From a checkpoint of a small transformer trained on Wikipedia.
Size: 11 layers, width 256, 4 heads of 64 (2 for keys and values), MLP 1024 tanh GELU, vocabulary 1496, 8.39M parameters.
Architecture: LayerNorm before each block, learned positions, biases, tied embeddings, normalized queries and keys.
Training: a variant of Adam for these matrices, 350M tokens, 10694 steps.
MLP neurons of a small language model. Each row is named by its layer, matrix (up: input weights; down: output weights) and neuron, and shows model dimensions 48-175. Each number is 128 + 32 x the weight over its row's rms, rounded and kept within 0 to 255.
Before each neuron's rows, "fires after" lists the tokens most often just before its 100 highest values on Wikipedia text that the model never trained on; "fires before" lists the tokens most often just after its 100 highest values on Wikipedia text that the model never trained on.

fires after: " M", " v", " L", " n", " b", " sp"
fires before: "it", "al", "el", "th", "ation:", "als"
L4.up784 [134  89 119 110 197 129 136 118 146 123  89 181  76 150 109  89 132 176  48 200  53 108 147 166 109 119  66 130 112 125 199 143 124  78 166 105 139 138 130 149 145 152 106 136 155 122 156 142 147 132 134 119 135 123  82 142 125 128  96 125 167 105 132 117 150 152 112  43  70 181 154  81 113 187 134 130 119 169 172 149 112 105  90 125 112 125  28 115 114 106 199  68 125 108 136 170 140 141 190 142 105 110 126 118 131  93 150 175 169  93 160  99 148 102 160  51 113 107 171 126 177 150  91 133 205 156 182  52]
L4.down784 [128 138 169 104 160 147 146 112 143  92 151  96 157 107 122 120 100 137 125 101 148 157 103 136 119 136 142 101  70 159 185 133 108 110 164 187  85 159 124 172 115 100  62 136 102  89 106  98 145 119 135 190 133  94 140 115 161 133 132  94 138 147 110 158 123 163 176  60 120 138 158 188  80 120 103 143  97 103 118 128 127 177 143 109 139  76 170 117 154 207 137 110  93  77 137 183 135  73 117  73 109  99 118 159 173  89  67 102 113  86 173  68 118 149 148 126 131 128 122  97 193  91 127 141 102 132 138 118]

fires after: "\n"
fires before: "==", "A", "The", "===", "In", "H"
L4.up476 [110 134 129  87  37 184  87 113 130 204 145 166 100 131 175 118  88 152 111 184 176 140 181 144 154 128 139 138 117 125 172 156 141 110 162 132 156 103 129 112  75 123 115  85  99 100 104 126  59 130 172 132 134 139  82 161  92 119 120 115 131 114 128 137 136 235 101  91  86 172  81 179 120 152 103 154 184 111 156 118 130 107 117 110 101  64 113 129 131 135 108 115 102 160 149 111  75  93 139 112 120 108 141 131  99 158 177 139 154 101 170 147 139 104 145 123 149 146  99 132  92 115 127  99 159 126 134  85]
L4.down476 [176 127 118 174  85 126 139 137 150 173 106 170  62 139  87 130  95 121 111 145 156 146 165 150 111 150 123 124 129 109 124 138 142 112 149 147 147 128 132 114  71 118 104  89 139 122 114  60 108 133 140 131 128 102 124 145 133 135 142 150 153 127 146 185  93 160 123 131  95 123  82 151 136 106 138 150 100 115 129 137 139 111 104 145 114  52 104 153 113 127 144 144 156 118 138 105 152   0   0 142 108 130 123 189 135  99 139 125 143  92 159 167 107 132 155 132 127 132  70 159 101 168 128 122 137 129 102 124]

fires after: "it", " v", " O", " E", " n", " An"
fires before: "al", "ation", "ated", "als", "at"
L4.up743 [155 110 143 125 146 131 172  96 136 130 132 152  71 157 103 103 127 161 116 182  99 152 130 119 162 111 128 117 195 156 102 106 132  83 171 178 146 129 124 146 143 139 116 159 148 137 122 111 143 104 188 123 130  92 160 219  82 157  81 118 168  94 115 100 133 107 130 163  69 155  86 107 106  50 144 136 119 140 157 100 181 173 124 106 192 148   9  59  64 131 201  82 129 133 148 138  58 140 146 148 107 125 112  69  60 145 146  71 162 124 194  84 138  78 166  95 169 133 142 143 201 140  85 118 122  84 112  90]
L4.down743 [ 82 111 118 128 144  57 170 143 111 119 112 132 132 145 122  99 116 148 174  85 138 110 192 147 131 124  79 112 125  74 161 125 168 148 170 190  81  59  69 122 166 106 102 134 146  79 177 104 216 126 111 189 133 120 114 129 128 111  98 139  93  99 133 119 117 130 111  92 108 126 130  92  96  77  85 147 156 110 126  81 162 154 165 144 146 172 136 149  91 143 135 151 136 140  84 147 102 103 216 188  89 129 139 180 121 157 199 124  66 147  99 110 146 116 128  86 119 111 154 120 119  67 108 198 149 130 128 143]

fires after: "\n", " =", ":", ".", "otes"
fires before: "\n", "|", "-", " "
L4.up39 [ 91  79 128 138  98 155 115 128 148 182 159 141 109  98 151 148  57 105 125 150 159 161 145 195 191 158 157 138 125 153 106 144 168  67 147 137 159 171 154 151 101 118 129  97 122 156  83 123 106  96 138 138 117 180 136 113 143 137 121  93 174 109  87 147 149 163 108 164 124 164 162  61  89 119 164 153 178 148  79 186 158 151  63 123 156 106 107 136 146 119 123 121  88 119 116 111  50 127 125 117  85 125 116 210  83  81 186 115 122 101 127 107 103 149 142 134 148 123  94 148  92 117  69 132 130  68 107  86]
L4.down39 [138 189 183 158 111 173  88 142  82 103 164 130 124 116 106 135 124 150 134 156 156 116 156 180 122 194  81 134 104 142  81  93  95 150 118 115 158 111 156 111 132   0  85 136 116 111  82 111 108 114 132 128 130 105 151  87 154  69 150  97 142 120 139 123 165 115 119 196 163 163 118 156  83  60 146 145 108 116 118 158 148  88 146 100  98  72 145 169 121 134 121 149 131 127 139 155  99 145  37 172 105 135 166 139 154 175 151 126 162 169 119 178 145 136 117 133  99 140 144 121 118 122 146  81 162 109 111  62]

fires after: " |", ":", " ", " to", " 0", "ess"
fires before: "|", "\n", "-", "ial", " |", " 0"
L2.up740 [115  94 124 159 117 128 154 136 100 228 114 172 106  88 116 157 124 138 116 126 153 159 117 123 122 142 160 135  57 124 120 129 112 135 138 155 149 109 140  73 113 111 106 103 127 156 147 113 112 103 130 127 114 138 103 107 137 137 101 106 151  56 188 134 157 104  95 121  91 141 156 127 142  94 166 150 122 128  99 190  93 207 124 140 181 153 100 158 132 114 176  98 178  96 121  88 123 111 138 126  93 157  98 152  75  99 155 121 168 121 165 145  98  91  82 114 124 190 138 171 120 142 160 112 143  55 101 146]
L2.down740 [156 134 157 141  95  77 115 135  76  99 165 113 112 124 174 203 132 138  93 123 115  51 160  88 151 168 118 170 127  67 102 156 100  76 161 111 142 107 131 137 139 100 121 142  94 100  92 114 160  23 138 103 151 130 127 108 158 144 174 107 136  69 121  82  99 134 122 182 131 109 130 134 165 130  95  99 214 123 111 153 148 163 165 109 111 142 173 113  90 105 131 134  99 153 153 198  73  79 125 172 148 154  98 147 162 142  82 169 146 152 129 120  86 163 147  97 137 158  91 145 173 115 132 153 152 140 192 146]

fires after: " |", " ", " d", " —"
fires before: " |", "1", " ", "\n", "3", "."
L2.up565 [144 132 140 186  67 131 104 128 141 103 115 169  87 131  76 138 159 179  60 141 127 147 145 100  92 100 115 161 106 123 141 160  92 160  80 159 104 133 128 117 146 171 117 145 169 116 140 143 139 155  49 101 189 143  66  77 158 114 105 136 177  80 121 106 127 146  91 132 112 147 147 131 198  89 120 167  68 158  92 165 117 161  90 131 139  95 132 153 161  80 151  56 136 113 139  90 133 173 168 159 147 119  79 177 128  87  98 135 158  84 122 106 129 133 149  91 107 158 130 119 170 159 158  67 176  50 154 176]
L2.down565 [169 123 148  61 128 130 183 173 129 136 112  80 144 122 185  95  44 125 109 137 136 115 115 169 157 128  92 128 126 138 115  75 160  74 162 149 168 133 136 134 203 107 126  92  94 202 180 147 156 117 148 143  71 164 123 150 135 158 107 113 133  79 100 131 131 142  97 150 128  86 113 121 103 103 158 116 147 161 125 143 145 129 135 103 125 135 146 153 136  91 121 111 113 151 107 185 153 111 145 153 137 149 160  53  86 123 148 163 207 147 110 162 102 113 145 106 145 136 126  93  74 152 195 179  73 113  98 136]

fires after: "|---|---|---|---", "|---", "|---|---"
fires before: "\n", "|", "ely"
L2.up953 [163 118 123 148  91 115 179 162 157 106  81 188 107 137 129  79 135 163 116 141 116 131 169 100 179 157 165 174 126 151 167 138 160  77  84  96 165 165  93 136 134 170  86 113  92 110 101 144 166  92 107 101 102 150 113 176 151 108  65  99 188 144 140  92 165 111 132 169 104 163 120 102 101 134 126 134 119 196 110 134 133 181  90 116 102  73 155 120 107 190 125 138 181 204  98 155  93 191 163 110  70 159 114 132 107 141 130 194 138 145 130 162 168 116 149 123 161 196  91 166 120 181 116  91 167  73 123 148]
L2.down953 [139 132 159 214 108 147 133 159 154 165  97 136 162 114 129 106 164 150 160  83  97 105  95 198  84 134 165 180 147 115 177 134 186 112 177 133 150 137 141  60  59 124 119 103 156 118  63 140 112  84 111  96 124 100  91  74  81 145 157 156 172  88 135 148 158 120 110 108 147 147 187 158 114 165 110 145 118 126 191 106 111 146  42 125 101 149 171 108 186 196 125  73 101 122 106 163 118 166 123 142 100 150  83 140 116 143 124 110 154 113 165 135 136 100 103 123 100 168 133 162 132 122 169 113 125 149 157 104]

fires after: "|---", " in", "|---|---|---|---", "|---|---", " sp", " s"
fires before: "\n", " 202", "it", " 199", " 194"
L4.up93 [153 102 146  95  69 146 158 129 176 113  97  70  92 115  87 125 126 169  50 131 175 165 123 122 162 148 139 155 149 107  93 117 140  90 142  69 122 164 109 126  96 124 159 100 114 119 100 114  97 125 163 129 162 176  82 151 156 116 182 110 171  74 158  92 166 100 144 120  95 134 167 128 143 110 145 147 152 148 173 150 130 107 133 166 142  88 133 144 203  53 159 153 109 172  70 158  97 151 149 118  96 143 159  87 119  87 150 190 159 136 160 168  77  87  71 164 117 141 139 144 113 182 114  77 102  34 119 163]
L4.down93 [102  89 127 153 103 148 188 161 148 100  93 164 178 114 146  94 116 108  90  98 147 105  87 108 129 140 141 182 151  96 100 159 132 120  68 124 157 126  93 127  66 142 108 123 142 100 141 111 123 155 141  98  87 169  51  94 127 222 114 105 114  69  53  98 182 137 188 116 140 186  85  90 187 112  97  89 105 189 168 118 140 106  94 182 169 136 150 132 169 100 150  97  79 144 121 172 149 197  36 125 204  60  77 148 122  89 114 138  99 100 149 116 152 125 129 146  97 132 112  88 161 124 124 135 141 142 108 131]

fires after: "\n", ":", ".", "|---|---|---|---", "s.", "A"
fires before: "\n", "|", "-"
L4.up589 [119 100 131 151  72 137 186  93 173 154 105 144 106 145 163 111 133 121  96 157 165 156 160 167 154 187 160 112 152 111  89 132 179  84 153 125 175 125 115  96 102 139 185 115 126 133  73  94  57 107 127 115  99 139 122 123  91 162 100  93 180 135 113 131 180 153 100 153  88 184 152  72  84 152 186 152 157 159 158 137  98 155  44 176 150 101 124 124 164 161  70 137 178  95 167 105  71 123 120 177 137 156  87 120 110 122 160 107 135 134 191 142 132  89 122 132 157 172  96 144  93 149  73 115 177  62 130  81]
L4.down589 [ 88 204 193 150  65 141 148 165  69  87 113 105 118 128 121 136 141 103 157 116 156 195 133 122  84 157 137 176 144 170 126 106  69 165 147 141 132 110  97 124 111  23 123 102 138  94 108 152 103 151 140 120 138 134 103  62 109  85  96 120 161 119 153 215 147 148  83 155 131 170 141 149  88 112 164 148  79 160 136 140 145 116 160 132 117 103 129 149  97 111 113 167 111 119 140 111 147  73   0 108 123 120 172 178 146 131 150 129 149 167 127 115 150  44 131 170 100 158 158 107 121 176 155 101 130 211  73 124]

fires after: " the", "oc", "ry", " |", "un", " cent"
fires before: " States", "al", "y,", " King", "ed", " by"
L2.up1017 [173  95 135 189 128 152 113 134 127 134 107 168 114 136 115  93  91 163 149 179 106 130 145  78 137 141 144  90 107  96 168 164 192  77 120 124 136 148 135 117 147 138 156  87 142 146 149 119  87 164 101 113 150 122 144 166  93 129 110 168 126  93  91 143 198 114 146 106 111  81  86 141 113 105 119  74 143 171 140 130 146 142  76 116 139 133 114  71 157 110 102 130 108 153 165 107  88 172 129 122 104  94 195 103  65 104 156 142 179  86 185 114 116  93 115 100  96  95 126 133 170 127 115 173 136  77 186  68]
L2.down1017 [ 47 157 133 117 127 121  86 143 122 103 105 130 170 170 168 105 130 111  95 106 113 177 116  84 121 116  96 143  60  99 107 126 147 160 144  87 143 142  86 100 137  69  81 176 129 145 157 128 153 170  62 109 108 165  65  99 166 136 146 139  63  73 135 138 174 129 105  88 119  61 114  91 163 152 145 144  70 145 128 106 119 151 126 137 155  70  87 116 170 107 102 131 173 113 119  94 133 104  39 142 133  98 155 103 127 128 106 130 152 155 135 121 159 161 130  96 105 100 185 130  89 182  72 139 135 159 120 113]

fires after: " |", ";", " Pl"
fires before: "|", "\n", "–0", "–1", "er"
L7.up759 [142 185  81 182 120 164 155 105 143 135  75 142 118 156 177 115 122 120 147 169  91 143 132  83 179 145 100 138 162 154 133 121  98  59 111 141 110 139 110 141 162 115 128 156 152 172 105  83 130 101 122 121  82  96 154 107 107  90 118 152 104 124 118 112 153 168 133 139 125 114  82 146 116 195 157 125 104 179 138 147 125 145 163 150 141 124 112 106 124 108 141 110 121  56 167 125  79 136 163  89 102 217 123 134 143 124 142 162 137 126 133  90 107 104  86 155 152  96  86 178 125 133 122  54 135 110 120  92]
L7.down759 [166 109 135 138 125  48 135 149 143 130 150 121  99 120 130  77 130 128 106 121 147 196 157 182 142 161 101 139 161 130 108 126 169 141 104 184 140 121 110 120  79 140 144  62 139 152 102  80 141  86 142 100  95 183 133  89 133 101 117 149 173 129 140 179 138 148 122 134 201 104 134 110 119  79 137 133 160  75 132 137  87 142 183 170 179 124 158  60 163 117 104 142 142 107 124 135 156 177 133  64 126  99 126 101  73 135  83 102 124 134 130 197  88 126 177 130 119 110 139 114 193 181 146 102 103  77 178 132]